Part of a small language model's weights.
Size: width 256, 4 heads of 64, MLP 1024 tanh GELU, vocabulary 8192, 17.2M parameters.
Architecture: LayerNorm before each block, learned positions, biases.
Training: a variant of Muon for these matrices, 430M tokens, 13126 steps.
MLP neurons of a small language model. Each row is named by its layer, matrix (up: input weights; down: output weights) and neuron, and shows model dimensions 0-127. Each number is 50 + 12 x the weight over its row's rms, rounded and kept within 0 to 99.
A block is one neuron, or neurons of one layer that tend to fire together. After each block is what it responds to, as a language model described it from the Wikipedia text at the highest values.

L9.up139:39 58 23 41 48 49 54 60 57 50 35 28 59 50 55 58 58 63 17 43 48 62 48 55 46 31 52 72 65 35 41 59 50 64 56 41 45 52 47 36 52 59 45 54 35 48 65 66 54 65 30 62 48 54 67 62 47 53 30 79 40 55 68 50 23 65 58 23 35 58 47 41 42 42 41 46 45 57 50 50 65 48 40 51 55 16 44 67 33 69 37 72 50 51 38 41 55 46 37 53 46 60 44 34 54 40 64 30 48 51 47 44 55 48 53 64 66 63 42 67 57 41 58 54 47 58 50 60
L9.down139:42 54 69 48 48 56 45 34 39 68 26 41 40 53 56 64 43 62 65 45 52 37 46 42 48 54 53 53 68 45 56 46 54 43 16 43 52 43 60 79 44 71 67 37 55 54 38 42 54 55 38 32 75 51 62 59 31 63 45 56 60 49 64 59 33 51 39 40 42 64 61 44 43 45 47 67 38 49 36 54 55 48 49 40 29 63 29 59 70 58 50 56 51 46 45 48 29 67 78 49 60 35 42 64 35 54 57 57 30 67 43 46 36 39 57 26 42 57 69 34 60 65 56 49 37 57 42 39
L9.up294:26 50 49 55 48 49 31 19 56 28 46 36 54 72 66 47 51 70 64 45 51 35 54 53 64 57 37 72 57 42 51 48 38 47 43 34 59 52 51 36 39 65 62 53 51 58 31 64 48 64 46 58 39 60 36 45 39 53 67 58 56 47 66 55 26 62 31 49 42 51 56 65 50 55 75 48 64 64 40 30 49 35 71 37 40 78 42 67 66 63 40 54 53 67 54 51 26 52 56 63 33 54 44 55 41 24 50 60 42 32 69 49 52 52 44 49 60 77 44 73 40 49 49 47 60 42 29 72
L9.down294:59 66 42 54 65 41 42 65 43 33 47 55 35 50 42 47 54 49 36 24 71 60 43 46 47 46 50 66 41 48 63 54 56 40 52 22 54 53 47 30 42 55 64 51 77 37 55 59 33 61 55 54 29 46 67 47 40 61 63 50 46 36 41 69 39 42 47 51 42 45 37 67 64 51 59 76 40 50 24 41 58 51 28 59 49 45 36 54 41 36 54 50 58 65 44 55 43 39 66 51 53 76 54 52 43 38 47 60 47 51 33 48 37 51 53 34 62 45 48 50 71 34 51 56 30 60 72 65
L9.up382:54 38 57 54 69 57 53 28 64 24 31 58 58 75 50 48 46 31 70 66 28 35 62 26 53 71 54 54 36 42 63 35 35 68 40 47 55 60 51 51 68 51 42 52 50 59 42 28 70 47 54 56 41 65 55 48 69 24 30 64 42 42 55 52 40 68 54 43 71 56 66 48 40 37 56 46 64 39 44 43 63 58 48 61 69 33 59 35 42 52 48 61 68 69 54 43 38 39 66 40 42 86 49 52 58 42 29 58 44 26 37 59 50 42 66 82 55 45 51 35 35 64 38 46 47 34 56 54
L9.down382:73 44 48 83 45 55 45 57 54 56 45 48 58 64 42 40 47 56 30 43 57 54 53 67 65 52 26 32 38 69 49 53 54 39 60 23 41 43 46 43 43 69 41 47 42 55 29 36 46 71 65 67 75 41 51 31 38 46 59 46 56 52 37 52 65 53 52 55 37 45 56 52 60 47 50 49 52 60 77 65 67 42 41 52 30 49 51 70 67 50 60 39 29 51 69 36 31 30 29 68 62 53 44 48 76 35 65 36 69 72 45 33 50 53 54 60 49 44 36 68 55 65 67 52 26 64 52 71
L9.up731:41 50 45 56 37 41 44 73 60 59 53 66 61 47 53 52 54 56 39 48 42 45 38 51 40 69 21 59 49 70 56 68 38 40 55 54 60 71 70 52 59 72 79 52 44 53 57 34 45 50 37 50 41 43 56 40 33 51 54 39 28 67 50 75 50 49 50 47 55 62 45 55 39 58 48 60 33 54 33 60 57 38 52 49 54 45 50 60 35 52 56 18 33 51 59 54 37 71 54 42 29 43 58 48 33 60 47 57 47 39 43 47 52 61 51 46 50 67 45 15 56 27 54 50 57 64 68 62
L9.down731:68 63 46 47 57 31 52 45 51 51 60 45 37 63 44 70 65 53 51 68 66 32 56 34 46 55 52 53 39 51 67 44 66 57 52 39 29 41 64 45 42 51 52 37 38 36 37 33 42 53 69 46 68 31 35 61 67 42 32 61 56 46 54 41 41 47 52 44 47 47 59 56 27 55 24 35 59 35 70 44 39 47 29 42 38 33 53 48 51 79 44 58 35 75 40 30 37 49 43 45 54 51 48 62 69 66 34 47 49 56 47 53 32 57 49 59 20 57 57 50 50 51 43 64 67 40 33 47
Decimal points, heading closers. Decimal points inside numbers in wiki tables, such as 8.0 and 15.4, and the closing == of section headings like ==Early life==.

L3.up346:64 27 39 47 64 43 85 58 45 34 41 55 44 50 63 55 39 41 40 48 62 53 60 55 57 40 44 56 51 33 48 37 57 32 43 41 51 42 65 37 41 55 60 50 70 37 39 67 51 37 29 38 53 29 56 38 24 32 53 55 47 53 54 43 41 66 59 62 52 57 49 60 46 44 59 39 50 67 48 60 55 55 32 57 32 70 48 50 42 35 53 48 31 77 40 68 71 32 62 54 53 43 50 70 52 69 54 60 48 53 54 75 51 55 79 44 46 39 32 38 52 52 46 53 52 64 18 47
L3.down346:44 47 50 58 46 52 61 57 25 52 56 50 48 49 46 54 48 65 28 64 71 76 61 61 66 28 45 31 47 49 49 47 48 42 39 62 43 50 38 36 44 35 58 46 66 61 51 60 55 61 23 35 49 71 43 57 50 39 49 66 49 47 40 74 56 69 32 73 38 37 49 35 42 54 72 43 33 61 48 69 60 34 42 55 51 49 58 47 39 48 41 14 35 58 41 59 67 29 74 48 67 54 58 52 35 44 21 36 56 62 55 44 54 71 40 65 50 32 51 51 38 61 50 38 59 41 39 39
Table cell separators. Pipe separators and spaces between cells in numeric Wikipedia tables (election results, sports stats), often beside empty cells, e.g. | 97.60 | |; also digits in semicolon-separated year lists.

L5.up67:28 47 35 69 48 47 38 73 36 38 31 66 43 61 52 49 38 59 60 36 43 34 69 47 55 36 60 47 35 20 37 50 66 29 39 42 59 63 62 50 63 45 44 28 66 57 43 59 30 78 72 43 43 57 19 37 44 72 59 52 46 43 60 54 49 63 62 53 62 52 61 56 44 43 51 65 48 16 58 65 64 62 46 42 33 47 47 44 22 63 32 56 36 49 55 42 33 49 54 36 46 50 61 55 42 56 62 41 53 48 62 47 57 55 73 62 50 67 46 57 71 72 46 53 48 54 45 37
L5.down67:44 38 55 60 48 38 52 47 46 54 38 55 79 57 34 48 40 71 47 55 46 31 54 50 70 67 49 43 39 51 37 49 44 78 63 49 75 54 65 33 37 62 45 41 52 60 83 39 44 45 58 55 58 57 47 48 40 46 53 62 53 48 38 49 45 57 48 23 48 46 69 49 56 40 60 81 42 59 58 29 65 54 42 38 67 46 61 21 53 67 37 76 48 24 29 38 34 62 27 56 53 35 39 26 60 64 42 53 40 36 48 52 41 40 56 61 57 63 45 64 59 49 40 59 39 46 65 20
L5.up157:43 32 65 41 41 57 25 65 46 50 57 44 67 51 38 69 51 69 73 19 55 47 34 48 57 28 37 48 49 48 61 39 34 64 42 44 33 52 63 47 43 54 69 52 50 40 51 59 48 50 50 52 47 89 56 37 36 63 62 35 24 46 52 76 45 30 56 49 55 39 65 57 60 68 51 37 48 49 42 52 58 46 39 44 54 50 68 28 37 44 53 27 62 42 45 76 62 43 69 24 68 52 48 48 57 51 49 27 32 66 54 53 77 45 59 45 52 65 33 82 64 58 50 42 42 61 49 57
L5.down157:52 67 51 58 49 54 49 56 28 67 47 54 44 38 50 81 59 66 60 29 28 48 29 60 57 66 28 62 33 43 54 37 68 50 53 59 44 37 67 52 40 74 60 54 46 26 50 42 54 73 62 40 51 35 53 63 22 51 62 54 63 41 81 66 44 48 45 52 62 45 70 76 45 46 37 51 51 37 32 41 24 63 32 61 67 58 57 34 34 53 42 46 58 47 50 68 56 47 46 59 33 49 47 50 59 42 65 42 45 58 34 54 36 75 67 48 50 45 35 53 60 64 28 56 66 66 63 53
L5.up935:54 56 40 53 16 49 38 58 56 58 63 31 66 39 30 60 69 62 41 35 35 62 35 35 55 59 31 70 44 42 34 61 49 82 39 50 59 50 40 57 39 68 43 73 47 61 46 59 56 59 43 69 51 39 56 45 53 40 35 34 33 41 47 33 43 48 38 54 49 58 60 42 71 75 56 41 52 61 58 45 56 60 64 75 31 47 41 58 57 49 79 49 69 55 57 32 44 46 49 43 50 64 68 42 42 38 27 42 62 32 50 41 54 40 57 34 50 57 60 41 66 68 57 72 51 57 19 61
L5.down935:50 58 56 32 64 48 53 48 36 53 49 30 31 53 47 33 40 61 62 46 54 50 47 47 38 61 58 57 55 50 44 50 43 57 68 58 53 61 66 33 64 32 52 45 74 51 44 67 34 41 58 59 41 51 45 51 38 64 68 53 64 32 55 46 51 49 75 60 49 37 27 44 43 44 59 51 50 19 37 40 39 41 52 70 62 57 55 39 43 29 43 62 55 61 43 47 75 43 57 69 33 71 53 65 63 61 85 41 64 70 61 52 45 47 51 50 51 55 57 62 47 37 56 25 52 41 54 30
L5.up985:39 42 46 76 64 40 49 58 39 62 49 56 49 43 52 31 44 82 52 44 38 33 35 40 24 39 34 62 38 65 47 44 45 46 53 36 40 54 61 47 68 33 35 29 74 55 33 69 52 55 54 50 34 58 27 54 42 51 41 45 39 30 43 71 25 55 52 39 60 46 32 79 33 51 62 47 49 46 46 46 44 48 57 62 42 48 38 69 51 44 57 48 62 67 56 49 63 44 33 55 36 52 26 49 29 67 55 25 46 74 72 45 60 68 46 33 55 61 37 53 33 49 48 39 55 55 42 37
L5.down985:58 42 36 53 56 39 56 57 22 61 63 51 63 69 47 46 41 57 38 27 47 51 36 65 64 33 81 57 65 63 60 50 34 44 53 43 47 47 59 57 44 56 47 35 55 26 58 53 55 47 71 47 46 54 46 59 62 53 28 54 55 28 56 55 42 48 46 71 53 44 58 46 57 51 67 52 31 46 57 27 54 33 48 54 64 46 40 48 54 45 37 71 65 48 40 34 56 43 45 87 55 75 57 38 46 53 56 27 58 69 38 34 38 52 30 41 60 55 55 51 64 47 50 69 52 39 49 60
Table cell separators. Pipe separators in flattened Wikipedia tables of results and statistics, mostly after a number or name cell or before an empty final cell ("| 0 |", "Zavialova |").

L9.up300:54 39 44 58 37 29 36 69 44 55 63 51 40 48 52 46 83 57 57 81 41 49 39 58 61 75 46 59 86 74 73 52 55 38 39 67 46 48 53 45 31 57 60 46 63 39 50 27 50 45 59 50 48 39 57 53 51 46 53 57 33 54 32 50 47 39 58 37 41 37 49 49 51 57 50 57 48 56 50 62 52 40 48 42 69 69 44 56 55 68 63 55 44 72 47 45 42 61 43 47 49 35 48 53 56 37 62 41 47 60 27 40 50 39 70 40 44 56 57 51 41 55 47 48 46 42 49 61
L9.down300:20 42 66 63 45 61 37 48 62 59 23 64 66 30 59 54 38 52 55 51 32 69 68 62 73 54 66 54 38 57 59 52 66 33 48 39 47 48 55 48 58 50 55 60 25 48 54 72 46 60 31 45 63 75 58 49 43 37 79 37 70 58 52 49 45 46 67 63 45 35 33 47 40 47 36 59 51 69 61 26 60 34 35 45 36 51 77 70 46 37 59 51 59 59 42 59 54 64 42 52 37 66 71 52 50 54 51 48 50 60 43 50 45 30 54 55 57 60 50 57 63 37 57 42 32 47 65 55
L9.up318:37 40 43 65 43 57 51 54 40 49 72 47 31 48 44 63 59 64 47 55 56 49 50 31 51 52 54 55 54 61 46 59 73 36 53 48 53 53 55 51 83 38 55 45 66 77 36 37 63 45 74 50 47 67 50 23 37 59 55 62 42 68 62 73 50 56 80 46 61 38 66 39 29 42 69 63 53 69 63 55 61 47 50 38 83 58 55 55 44 55 29 32 70 55 65 48 46 54 26 51 42 38 53 53 34 63 54 60 55 53 52 64 51 38 45 49 16 35 40 31 65 50 37 35 60 57 64 32
L9.down318:42 60 47 47 24 62 47 23 37 71 49 45 58 22 44 54 47 48 44 46 66 64 67 58 44 49 61 36 38 50 28 58 49 45 48 59 52 47 55 58 39 57 36 40 47 34 37 48 43 54 45 52 43 45 61 52 67 40 32 21 43 33 13 53 49 60 46 51 45 24 33 50 53 40 42 36 46 32 47 54 57 57 73 61 28 46 64 52 65 65 60 44 49 66 61 58 46 54 50 38 72 75 38 60 54 67 42 38 51 23 32 52 53 45 49 56 39 72 72 67 51 25 66 64 37 44 58 50
L9.up792:62 37 45 53 42 56 38 51 44 56 53 81 55 37 43 37 52 51 48 50 64 31 55 54 40 62 32 49 64 51 63 78 27 44 48 83 54 49 57 59 58 46 45 50 64 63 43 47 90 40 77 59 53 65 84 46 55 41 58 48 66 42 45 55 36 43 47 48 44 63 32 50 60 65 48 42 55 37 63 70 63 77 27 38 50 47 15 56 39 36 62 69 35 16 41 46 42 53 35 30 46 38 44 47 59 47 53 58 45 36 58 60 48 50 32 44 39 70 54 54 39 45 47 60 44 67 52 55
L9.down792:29 45 61 40 59 34 50 42 69 32 69 27 25 78 46 38 69 74 38 53 60 64 44 32 62 55 70 60 47 49 48 38 55 63 51 36 51 48 58 46 56 35 39 51 35 60 63 41 20 47 58 56 43 40 39 40 53 35 66 50 51 40 50 49 38 37 56 48 37 44 44 50 32 38 47 62 63 48 54 48 36 58 67 48 43 60 67 54 53 48 37 54 47 90 78 41 60 29 69 53 61 48 55 44 46 53 45 39 56 57 71 52 56 43 39 61 51 60 52 52 63 39 53 64 64 28 39 53
L9.up995:42 41 57 60 45 37 64 77 64 49 69 38 26 50 41 44 60 34 54 37 43 43 42 49 44 66 56 46 27 56 20 68 60 56 44 43 58 52 52 56 51 73 50 63 52 62 60 49 57 36 76 51 56 56 72 48 65 43 38 55 41 66 37 59 58 67 59 24 48 35 45 35 31 55 59 36 46 45 39 53 48 46 50 66 62 54 64 53 43 61 56 46 55 59 50 58 43 72 33 50 76 55 16 28 42 16 50 66 35 61 55 51 47 56 54 67 28 33 66 65 64 42 28 47 74 46 36 67
L9.down995:52 50 38 42 75 64 59 77 45 42 51 37 54 47 31 65 58 71 38 60 19 54 52 48 49 60 57 49 53 68 48 76 62 55 59 16 48 55 49 41 37 48 33 42 58 35 61 17 44 57 52 44 21 56 46 65 56 54 47 37 47 54 43 48 60 41 49 55 51 33 50 46 25 61 66 35 52 78 24 48 65 42 60 34 59 53 47 59 58 43 34 63 51 47 42 62 39 40 31 38 55 50 49 43 57 58 53 39 77 51 40 73 41 53 55 40 44 62 46 57 68 36 71 74 49 58 75 54
Mid-word name fragments. Inner subword pieces inside multi-token proper names, mostly foreign place and personal names, e.g. Sala-man-ca, Al-ban-y, Al-ep-po, al-Yawar.

L3.up723:43 57 62 47 46 38 59 37 49 54 41 17 46 67 56 47 45 24 41 27 50 60 45 39 54 41 34 33 60 47 43 65 46 56 49 50 46 58 57 57 51 52 24 53 60 53 28 47 36 38 60 53 64 49 59 54 64 44 39 38 60 53 45 55 67 53 74 39 42 61 66 66 53 48 49 44 32 67 43 33 67 43 55 63 55 57 59 24 69 54 44 55 58 40 36 55 48 44 65 50 54 46 49 54 76 61 38 57 42 40 44 45 61 28 40 74 38 60 64 26 43 71 48 41 74 73 47 72
L3.down723:20 66 35 46 69 47 53 44 51 48 26 65 35 49 37 45 71 60 43 62 50 59 31 69 46 45 30 40 63 66 49 53 49 47 42 42 52 33 66 29 44 37 42 58 45 57 58 44 35 74 41 46 57 63 32 44 53 46 58 52 42 44 55 61 70 50 37 47 80 49 52 49 61 63 45 66 62 60 38 53 41 59 55 54 49 42 51 40 24 51 49 46 46 39 42 29 25 58 37 55 25 48 51 54 53 36 73 42 80 66 43 66 46 49 60 42 51 60 23 49 67 47 42 63 71 49 57 34
Mid-word continuation pieces. Second or later word-piece tokens completing a long or foreign word split oddly, such as magnifi-cent, Arbeider-part-iet, Superint-end-ent, Sansk-rit.

L5.up233:49 23 46 64 49 38 45 48 38 45 58 50 47 30 25 38 45 43 63 54 49 50 30 56 55 40 62 55 55 61 51 58 51 44 33 57 39 55 66 73 44 46 64 58 47 57 77 45 63 58 52 79 48 49 35 64 45 46 29 44 49 79 50 48 60 41 81 41 51 57 56 44 45 48 51 10 25 68 54 61 32 46 53 37 64 34 51 44 64 64 32 44 51 16 39 41 21 56 56 45 56 54 62 51 49 39 36 48 48 57 63 54 54 62 54 57 38 67 61 61 74 52 47 41 74 47 60 48
L5.down233:25 64 66 65 52 57 38 25 65 42 40 50 66 60 53 65 42 40 56 36 80 49 44 29 45 64 44 42 62 56 49 59 35 46 57 48 53 62 48 31 50 31 45 46 40 46 45 55 31 59 64 17 43 65 49 42 69 37 54 33 53 53 43 61 66 53 38 40 42 54 32 52 48 27 37 69 63 25 62 45 45 64 51 59 39 53 66 64 33 44 43 51 59 59 59 56 88 55 68 61 58 69 61 85 52 56 58 43 65 52 44 56 37 67 17 59 23 42 52 46 56 33 68 47 53 51 51 40
L5.up249:49 21 58 49 71 63 56 42 37 77 20 21 53 80 36 34 46 51 51 59 33 41 35 62 42 51 57 35 47 68 66 57 59 70 36 57 61 55 52 70 54 79 46 68 44 50 35 67 59 47 56 62 64 45 51 60 53 41 55 61 58 50 59 51 59 57 65 50 77 59 62 47 58 42 60 40 58 60 25 60 52 55 38 19 62 56 57 50 41 67 31 44 68 62 52 42 39 47 44 47 38 51 26 50 66 41 39 38 33 69 51 51 47 59 63 33 48 44 62 46 47 62 27 47 78 55 40 40
L5.down249:73 54 57 35 60 49 58 44 47 47 58 33 53 25 66 51 46 44 58 57 45 65 56 50 18 60 48 48 55 18 37 59 53 38 55 35 65 45 53 46 57 53 59 38 51 71 56 51 52 64 65 48 53 50 61 74 39 64 28 42 66 52 55 67 47 68 43 60 58 54 33 53 29 57 47 37 56 65 33 50 52 44 70 55 71 44 40 42 46 56 42 47 51 41 36 55 54 63 74 56 53 68 32 41 67 44 57 19 56 55 50 45 48 57 60 45 56 56 52 31 48 49 48 45 41 65 32 45
L5.up303:39 42 45 67 71 46 36 54 41 49 56 28 38 60 47 46 40 41 59 54 49 50 36 59 38 63 53 53 65 59 50 48 56 55 36 78 54 43 65 76 61 61 57 32 69 37 23 65 39 41 60 34 50 46 48 65 76 19 59 51 54 80 25 41 78 45 56 33 40 55 69 57 41 52 45 52 47 54 52 51 52 62 48 41 56 48 34 69 61 60 41 44 56 50 63 61 22 36 45 67 36 11 30 53 64 47 43 40 51 52 30 43 57 51 60 58 27 47 44 70 44 46 66 51 58 61 45 58
L5.down303:40 54 51 46 32 55 47 59 55 46 47 79 44 47 59 58 60 66 60 47 64 53 54 47 73 48 67 63 47 57 69 52 55 45 31 55 53 47 26 43 47 50 39 24 60 35 71 39 67 58 61 55 42 62 40 38 39 47 53 52 50 51 50 47 47 31 72 68 70 32 36 48 50 67 46 49 35 71 54 62 55 28 69 30 40 59 46 34 57 32 50 49 61 54 26 44 51 46 53 50 73 63 62 28 31 44 42 61 45 63 54 86 35 40 25 46 58 40 63 42 38 42 52 41 39 33 42 63
L5.up523:44 43 52 35 67 44 39 73 52 32 53 47 43 55 49 59 35 51 69 11 68 43 24 61 64 51 14 41 66 76 29 60 56 32 60 36 47 43 48 56 46 62 61 51 60 55 46 53 39 61 53 51 38 65 56 49 65 53 52 49 29 71 46 84 59 86 83 57 34 48 47 65 46 33 59 57 39 78 45 51 45 53 39 43 61 50 60 53 64 65 57 70 72 41 38 52 34 69 43 49 56 66 46 39 55 41 52 66 30 50 33 51 50 64 59 67 58 49 52 61 39 33 39 60 53 57 50 70
L5.down523:61 59 94 66 40 44 70 64 38 67 33 46 45 49 27 79 38 62 43 38 53 46 47 70 49 49 51 59 65 60 59 45 46 33 49 53 51 56 68 38 48 52 50 57 40 50 60 47 54 45 56 55 31 69 30 32 34 40 60 41 49 59 76 48 72 56 43 54 45 74 61 34 50 43 47 42 57 29 50 49 41 59 57 49 49 42 75 52 57 40 64 49 34 52 46 64 52 55 56 66 45 60 54 62 35 54 61 30 46 38 57 52 60 43 53 64 56 48 40 51 44 38 70 78 54 52 48 50
Mid-word continuation pieces. Non-initial subword pieces that continue a split word, such as "own" in brown and clown, "ood" in mood, "per" in skyscraper; sometimes " a" after verbs like received.